From a checkpoint of a small transformer trained on Wikipedia.
Size: 16 layers, width 256, 8 heads of 32, MLP 1024 tanh GELU, vocabulary 6521, 14.4M parameters.
Training: a variant of Adam for these matrices, 1027M tokens, 4011 steps.
MLP neurons of a small language model. Each row is named by its layer, matrix (up: input weights; down: output weights) and neuron, and shows model dimensions 112-239. Each number is 128 + 32 x the weight over its row's rms, rounded and kept within 0 to 255.
After each neuron's rows, "fires in" lists the words (lower case) most often at its 100 highest values on Wikipedia text that the model never trained on. A number after a token or word is its count.

L4.up827 [157 163 134 121 130  83 173 117 154 104 216 129 145  83 100 111 174 118 155 131 134 110 128 197  99  79  98 131 106 104 111  92  87 141 161 129 106 159 140 141 111 176 151 150 169 122 143 154 144 104 147 100 121 168 122  96  92 121 136 124  72 139 127 159  94 138 143 143 126 219 128 152 117 129 167 115 177 124  76 160 138 160 108 101 121  72 118 156 112  93  53 182 160 100 118 157  95 130 127 143 129 119  87  89 124  79  99  83 127 106 125  73 126  72 108 136 170 162 131  68  80 158 174  87 130 124 106  82]
L4.down827 [161 185 156  88 137 144 140 141 166  96 143 116 161 170 152 103 152 106  99 161 120 125 159  91 134  83 135 142 168 126 115 122 128 181 106 133 164  97 146 151 119 170 156  98  99 149 110 127 148 173  99 149 125 151  94 137 161 174  93 148 111 136 154 179 130 136 155 125 199 184 105 132 141  97 133  43 130 175  92 141  86 101 172 103 161  75  82 128 132 158  87 124 127 102 109 145 121 214 128 115  83 109 119 114 194 102  95 106 125 155 118 156  95 123 159 112 153 120  75  79  84 115 146 140  97 158 122 120]
fires in: "u" 22, "while" 13, "and" 9, "a" 7, "m" 5

L4.up561 [104 103 107 123 142 140 182 133 141 136  85  81  95  57 129 128 160 114 166 156 147 144 100 153 137 114 110 141 135  98 149 121 126 132 130 119 153 116 154 166 111 131 112 187  77 113 153 162 145  87 125 150 125 180  99 152 139 147  52 156 140 152 133  76  96  71  94 167  99 100 193 122 149 100 167 127 134 130 162 122 143 163 144 139 170 101 132 163 185 142 104  99  99 119 145 223  43 110 116 142 132 109 129 111  75  82 122  89 133  88  95 122 134 135 123 132 171  87 173 149 143 116 181 106 127 166 146 113]
L4.down561 [112 175  83 134 105  94 176 131 213  96 121 134  95 138 163 117 181  81 143 157  87 133 156 115 154 186 136 112  98 144 139 128  96 130 161 102 111  80 165 105  71 113 149 123 134 170 162  98 139  83 108 102 150 101 147 110  97 154  92 152 188  80  75 137  68 126 162 190 138 189 188 116 135 173 111  82 157 139  76 102 106  81 132 143 128 122 155 115 123 165 118 128 128 123 105 105 146 117 163 115 139 122 122 112 107 132 123 125  62 173  66 116 138 172 212  86 116 106 103 156 129 142 152 100 118 176  82 137]
fires in: "when" 16, "time" 11, "temple" 10, "st" 7, "how" 7, "what" 7

L4.up89 [199  90 160 145 150 110 147 134 106 135 106 100 188 123 159 151 138 171 118 144 108 127 155 119  86  95  89 116 117 106 151 169 105 172 191 140 124 139 174 143 137 104 141  98 122 193 150  89 109  75  80 127 142 186 145 142 145 119 166 109 183 225 135 101  95 136 156 196 119 139 116 157 117 152 128 185 154  95  93 140 119 130 127  56 127  77 163 143 132  90 106  85 109 144 121  95 104 114  87 154 146 112 173 117 137  90  71 143 136  50 122 136 109  81 158 129 157 128 100 197  90 155 140  78 123 118 122 102]
L4.down89 [173 126 147  95 119 148 120 120  82  66 108 175 195 145  93 162 128 224 121 156 125 107 124 101 112 139 122 142 145 132 140  64 156 200 121 174  92 111  76 161  81 109 104 118 110 131 135 152 194 125  98 123  89  99 109 122 178  89  97 116 118  71 123 110 147 146  68 116 109 138  88 180 183 126  99 152 121 118 164  91 108 161 108 100 186 208 126 122 167  83 164 103 123 107 114 115  88 164 193 113 103 132 112 193 153 113 227  85 128 110 153 164 159 153 131 101 117  99 157 141 100 140 131 156 153 113 127 125]
fires in: "than" 24, "what" 11, "website" 10, "confirmed" 4, "evidence" 4, "because" 4

L2.up236 [102 158 189  99 134 121 133 109  97 173 131 160 113  92 106 104 118  77 157  98  77  53 132 113 142 107 106 125 187  93 146 153 123 103 110 149 137 177 132 141 127 103 104 103 110 150 117  90 118 158 151 136  67 177 108 109 122 139  56 162 172 145 118  85 180 127 132  67 130 125 143 135  60 122 128 106  78 125 149 145 115 213 105 125 143 148 145 163  85  91 118 235 150 121 111 147  75 163 139 110 164 140 165 132  97 126 159  92 114 138 185 138  97 115  84 137 198 121 243  99  84 142 154  96 116 107 201 146]
L2.down236 [134 164 126 122  85 139 104 107 108 143 118 148 164 150 125 147  46 107  70 144 146 142 132 116 130 109 112 151 183 166 132  88 171 122 122 104 191  88 122 154 129 162 171 168 119  99 195 104 121 164 127 188 106 163 111 172 111 102  89 158 139 135 112  71 202 131 179  99 151 108 126 129 134 163 128 120 112  83 138 114 138 110 160 132 136 134 107 109  95 100  99 160 115 118 150 164 136 131 157 124  98 116 164  61  86 161 111 132 133  69 154  93  85 161 133 128 119  79 139  88 198 122  63 115  89 137 133 151]
fires in: "career" 17, "forced" 11, "finished" 7, "record" 7, "third" 6, "dependent" 4

L4.up567 [177 155 105 133 104  96 104  95 128 111 148 178 114 142  37 134 150 141  92 171 145  76 182 120 126 149 118 153 152  98 139 159 122 133 107 139  65  98 135 112 119 115 170 129  82 118 150 162 125 157 122 151 165 127 104  93 149 177 129 131 104 136 140 108 116 144 185  94 142 159 139 104 152 141 136 129 100 140 106 154 163 231 111 137 146 170 140 228 182  96 110 210 146 106 117 149 122 116  82 143 152 127 112 102 135 152 170 134 137 107 115 150 109 146 108 142 125 133 170 124 110 133  69 117  60  62 152 177]
L4.down567 [134 148  88  29 144 158 112 103 164 131 158 110 139 140 134  93 147 176 160 136 131 152 131 151  94 124 115 165 142 138 111 115 108  99 104 152 183  96 120 179  84 127 136 145 152 119 132 101  92 131  99 123 157 122  70  99  84  75 140 157 152 125 153  96 139  90 176 210 157  92 125  25 128 157 117 169 107  87 139 162 103 132  96 113 122 125 200  93 101 117 155 132 159 140 105 164  81 113  86  70 156 140  81 138 120 140 120 148 171 157  87 144 123  71 117 131 130 131 128 155 152  91 166 131 115  78 151 125]
fires in: "with" 28, "received" 14, "alex" 7, "total" 6

L2.up1017 [106 140 171 131 136  96  93  73 135  88 138 150  93 166  34 149  76 152  61 107 108 136 106 137  86 143  92 151  98 156 116 152 107 118 172 186 109 142 166 162 150 157 142 140 142 121 167 154 119 166 155 128 172 160 125 181 141 113 138 177 121 128 105  78 101 157 144 155  46 114 143 116  27 150 156 101 151 119 146 139 121 139  87 106 128  66 150 107 128 149 152 164 148  65  83 130  65 185 161 147 121 153 165  79  67 102  98 160 129 129 119 189  87  88 146 121 124 176 139 148 138 165 123 127 136 133 134  48]
L2.down1017 [ 88  90 139 172 172 122 139 130 129 113  84  90 109 128 145 123 136 113 195 107 138  82  76 104 194 189 118 182  76 138 209 120  93 109 172 110 130 140  92  79 109 102 160 110 141 108 114 148  96 166 129 130 156 105 142 130 136  40  92 156 150 132 102  47 108 127 202 104 167 154 137  61 120  90 205  96 146 133 111 116 154  79 128 146 172 195  52  94 160 148 112 146 125 114 122  86 175  94  51  53 115 144 141  86 112 145 165 135 104 153 125 101 121  81 112 129 122 145 156 161 192 147  92  90 127 128 117 146]
fires in: "on" 27, "stadium" 8, "opened" 7, "station" 5, "office" 4

L6.up954 [116 105 152 136 116 136 117  70 151 122 129 165 116 142  76 131 151 171  87 184 123  85 177 126 142 115 111 124 131 198  86 125 137 140 104 160 126 153  98 117 116 129 178 113 154 152 126 146 211  86 102 105 135 118 123 127  68 142 116 147 111 193 142 138 161 162 139 152 121  92 170 140 114 146 196  96 155 129  84 190 125 141 117 128 103 145  97 160 179 129  88 140 110 141 179 118  99 131 132  84 132  70 135 132 150 161 160 149 102 118 145 156  80 122 152 118 144  84 143  97  84 167 160 100 144 137 183 102]
L6.down954 [151 114 102 120 131 134 144 160 163  75 124  95 128  86 151 110 202  86 171  82 123 152  46 144 167 128 136 136  71  80 147  92  80  99 164 128 149  97 210  65 137  94  78 170 153  99 129 117  85 114 149 200  73 110 107  79 128  86 129 113 127  64 129 100 168  77  90 130 142 100 108 146 113 100 102 178 113 109 161  75 124 117 149 114 119 135 152 139  61 145 193 116 133 109  76 136  90 131 132 121 113 201 114 127 141 118 133 113 171 118 104  91 165 178 128 119  66 114 161 176 198 118  90 102 133 134 112 131]
fires in: "also" 45, "not" 17, "largely" 4, "nearly" 4, "officially" 4

L11.up772 [114 152 120 131 105 119 156 142 157  68 127 138 102 100 177 116 147 112 130 202 127  93 161 109 172 108 114 110 100 160 122 161 105 153 190 135 124 137 167 123 149 123 124 132  72 111 115 115 204 109 155 212  59  97 201 187 154  67 102 159 110  79 171 173 139  63 168 101  98  92 138 157 126  86 106 136 127  83 101  93 158 118 137 125 119 126 114 124 131 158 137 100 119 168 104 124 123  71 128  81 108 135 160 106 106 119 142 182 135 136 134 113  76 143 118 153 134 138 180 144 124 172 120  73 177 109 132 155]
L11.down772 [ 68 147 119 106 134 139  97 126 120 160 194 126 148 157 114  78 100  89 112 129 119 149 134 191 104  71 167 166 133 133 137 100 132 180 111 147 154 163 140 144 104 115  71  97 189 162 155 163  84 108 137  99 136 132  84 101  90 116 108  89  84 176 122  94 124 126 153 126 135 187 149 125 101 103 171 130 172 116  99 140 140 160 137 118 110 110 117 110 129 151 192 126 157 140 119 131 182 170 175 147 120  72 136 107 184 110  99 132 174 103  89  91 101 116 116  90  78 112  89 136 174 107 153 151 150  93 149 122]
fires in: "the" 18, "from" 11, "on" 9, "to" 8, "and" 7, "kim" 5

L2.up199 [164  75 114 148 136 164 153 123 137 184 176 185 160 176 151 130 134 131 140 166 112 121  82  49 150 129  96 157 129 146 119 117 121  92 159 136 147 154  64 104 107 167 193 179 143 129 118 129 156 167 190 112 111  53  89  91 135 188 123  80 110 109 130 119  77  92 144 129  91 156 155  48 111  77 122 145 113 100 110 128 169 140 121 114 112 127 138 156 117  91 107 181 123 123 108 113 134 148 124 147 127 106 130  95 173  93 177  77  85  60 161 106 156  91 158 124 140 106 112 101 115 171 141 120  88 161 138 127]
L2.down199 [140 160 170 146 130 174 108 151  98 111  69 179 114 160 168  70 135  87 105 108  62 181 117 162 131  72  71 153 164 172 161  92 112 123 177  75 125 123 133  75 109 149 189 138 107 100 151 121 118 136  68 125 151 143  99 172 117 113  84 115 159 126 136 181 169  61 100 126 160 180 181  57 116  78 131 156  81 160 144 160 138 141 112 117  86 161 156 142  80 169  81  83 185 136 106 173 135 106 125 149 109 136 143 111  81  82 128 153  96 131 114 167 114 153  99 120 103 178 147 150 139  88 149 118 139 151  73  81]
fires in: "school" 21, "young" 12, "round" 8, "book" 8, "schools" 8, "team" 6

L4.up574 [136 132 115 113 122 133 216 148 120 109 120  99 132 149 118  88 135 118 203 145 161 125 178 148 105 113 113 126 133  92 146 135 114 168 139  96 108 113 144  61 173 117  85 150 126 129  85 210  89 137 115 165  66  69 143 115 129  99 194 124 169 126 149 148 117 164 103 159 166 100 164 156 144 100 199 167 169  71 157 106 158 189 152 114 136 161  76 149 145  93  74 148 111 105 122 115 106 139 133 170 162 125 221 138 174  92 125  98  86 103 120  58 110 105 173 141 108 172 174 103 115 145 140 135  85 151  83 145]
L4.down574 [112 168 162 101 152 100  81 170  93 130  75 146 122 168 146 169 146  70 130 193  72 119  63 133 197 190  95 131 166 116 158 142 138 135 189 164 127 143 115 145 108 130 123  87  90 157 123 131 134 147 153  81 199 109 143  84 150 133 113 165 101  64 135 109 131  48 174 143 116  80  90 123 174 106 133 126 136 144  84 118 119  74 127 111 105 141 119 108 127 187 143 129 132 137 119  74 163  92 187 110 165  99 111 129 130 194  90 133 121 126 144 135 121 176 112 129 114  49 123 187 152 171 101  86 124 130 106 115]
fires in: "first" 32, "time" 7, "prize" 6, "last" 5

L4.up221 [174 160 119 129 147 114 205 119 128 160 117 171 146  91  99  97  95 137  10 134 127 129 116 102 140 194 133 154  95 164 139 118 107 125  54 125 147 138 148 103 126 117 142 152 118 126 145 122  62 186 121 166 137 140 132  73 165 141 175 150 196 185 141 112  85 129  93 115 113  87 167 110  78 146  94 169  64 105 125 124 159 195 143  80 161 138 160 102 120 145 132 140 136  83 126 157 101  82 127  78 148 182 155  96 152 113  83 123 142 109 114 110 109 140 143 119 135 101 139 164 107 201 124  96 132 100 134  98]
L4.down221 [ 68 136 125 137 153 143 142 126 146 187  88 131 185 129 134 143 104 163 132 113 128 161  80 100 175 120  64 141 153 156 158 132  94 154  82  96 149 165 108 105 105 157  99 119 135 105 119  88 106 166  94 134 152 137  85   5  68 131 115 125 112 114 136 147 168 138 192 137 139 178 187  71 122  94 158 148 115 118 110 164 100 156  88  75 107 168 147 114 101  70 156 112 183 126 119  40 122 141 194 149 130 162 129 122 154 131 136 140 157 168 121  94 182 143 119 121 139 133 126 168 197  93 118 118 112 104 121 170]
fires in: "player" 20, "manager" 8, "coach" 8, "goal" 7, "footballer" 7, "contract" 5

L7.up286 [ 97 108 137 113 142 133 135  85  83 182 132 137 153 137 135 107 119 172 132 209 155  65 149 135 106 147 116 130  68 141 193 237 100  57  96 116 161 164 146 102  87 132 158 169 136 116 146 127 105  55 128 122 125  78 186 119 103 160 184 137  64 139  90 219 110 121 123 133 107 118 150  96 160 128  92 150 133  41 164  88 140 139 127 130  97 129 138 146 120 127 107 142  86 175 104 108 136  98 117 110 164 106 175 142 136 168 135 129 228 115 155 110 133 125  85 118 167 133 143 163 143 135 156 108 144 134 148  62]
L7.down286 [118 113 166 151 122 170 134 111 187 111 156 114 132 121 123 166 145 131 150 108  93 111  83 135 118  85 126 141 157 175 170  73  82  81 161 125  93 118 154 101 173 163 127 150 173 144 104 109 118  69 118  97 166 176 156 111  81 129 140 150 135 234 123 170 163 102 136 136 110 125 120  77 147 135 132 130 122 204 178 156 180 172  99 111  63 114 147 139 138 116  87 159 118 133 161 157 138 123 132 173 141  90 129 104  98 149 149 140 146  83 116 141  91  84 178 126 166 144 142 116  98 135 105 129 100  78 162 113]
fires in: "international" 25, "national" 11, "royal" 10, "states" 4

L4.up21 [160  80 164 136 110 133 137 169 102 152 179  96 111 117  90  62 163  91 138 112 177 133 163 123 147 130 105 113  81 116 133 142 133 128  81 135 135 167  67 150  96 174 137 124 130 184 164 148 112 117 119 167 126 122 109 216 138 114  90  99 106 129 146  88 133 139 162 139 129 128  70 178 100 154 107 153 139 152 131 141 141 139 163  62 154 108 120 184 157 145 116  96 142 174 120 130 118 104  88 158 146 159  89 173 126  27 123  99 118 116 129  55  93  70 130 140 142 139 152 145 167 133 152 138  76 186 148 158]
L4.down21 [ 75 108 116 103 128 133 204 107 133 130 112 175 145 115  97 165  75 175  90 153 109  65 126 118 140 121 106 207 159 135 165 104 163 108 113 141 113 141 180 189 129 113 126 135 142 109 113  71 156 153 104 122 111 100 121 109 132 203 135 165 127 134  84 135 137 175 150 125  98 114 154  95 138 145 105 135 185  84 141 116  98 202 121 134 100 152 142 104  82 175 115 184 128 148 106  95 102 205 158 215 173  91 147 132 123 159  89 118 170 146 127 181 116 134 125 134 103 123 121 115 148 157 110 160 151 134 125 111]
fires in: "because" 19, "decided" 10, "how" 9, "wanted" 6, "told" 6, "knowledge" 5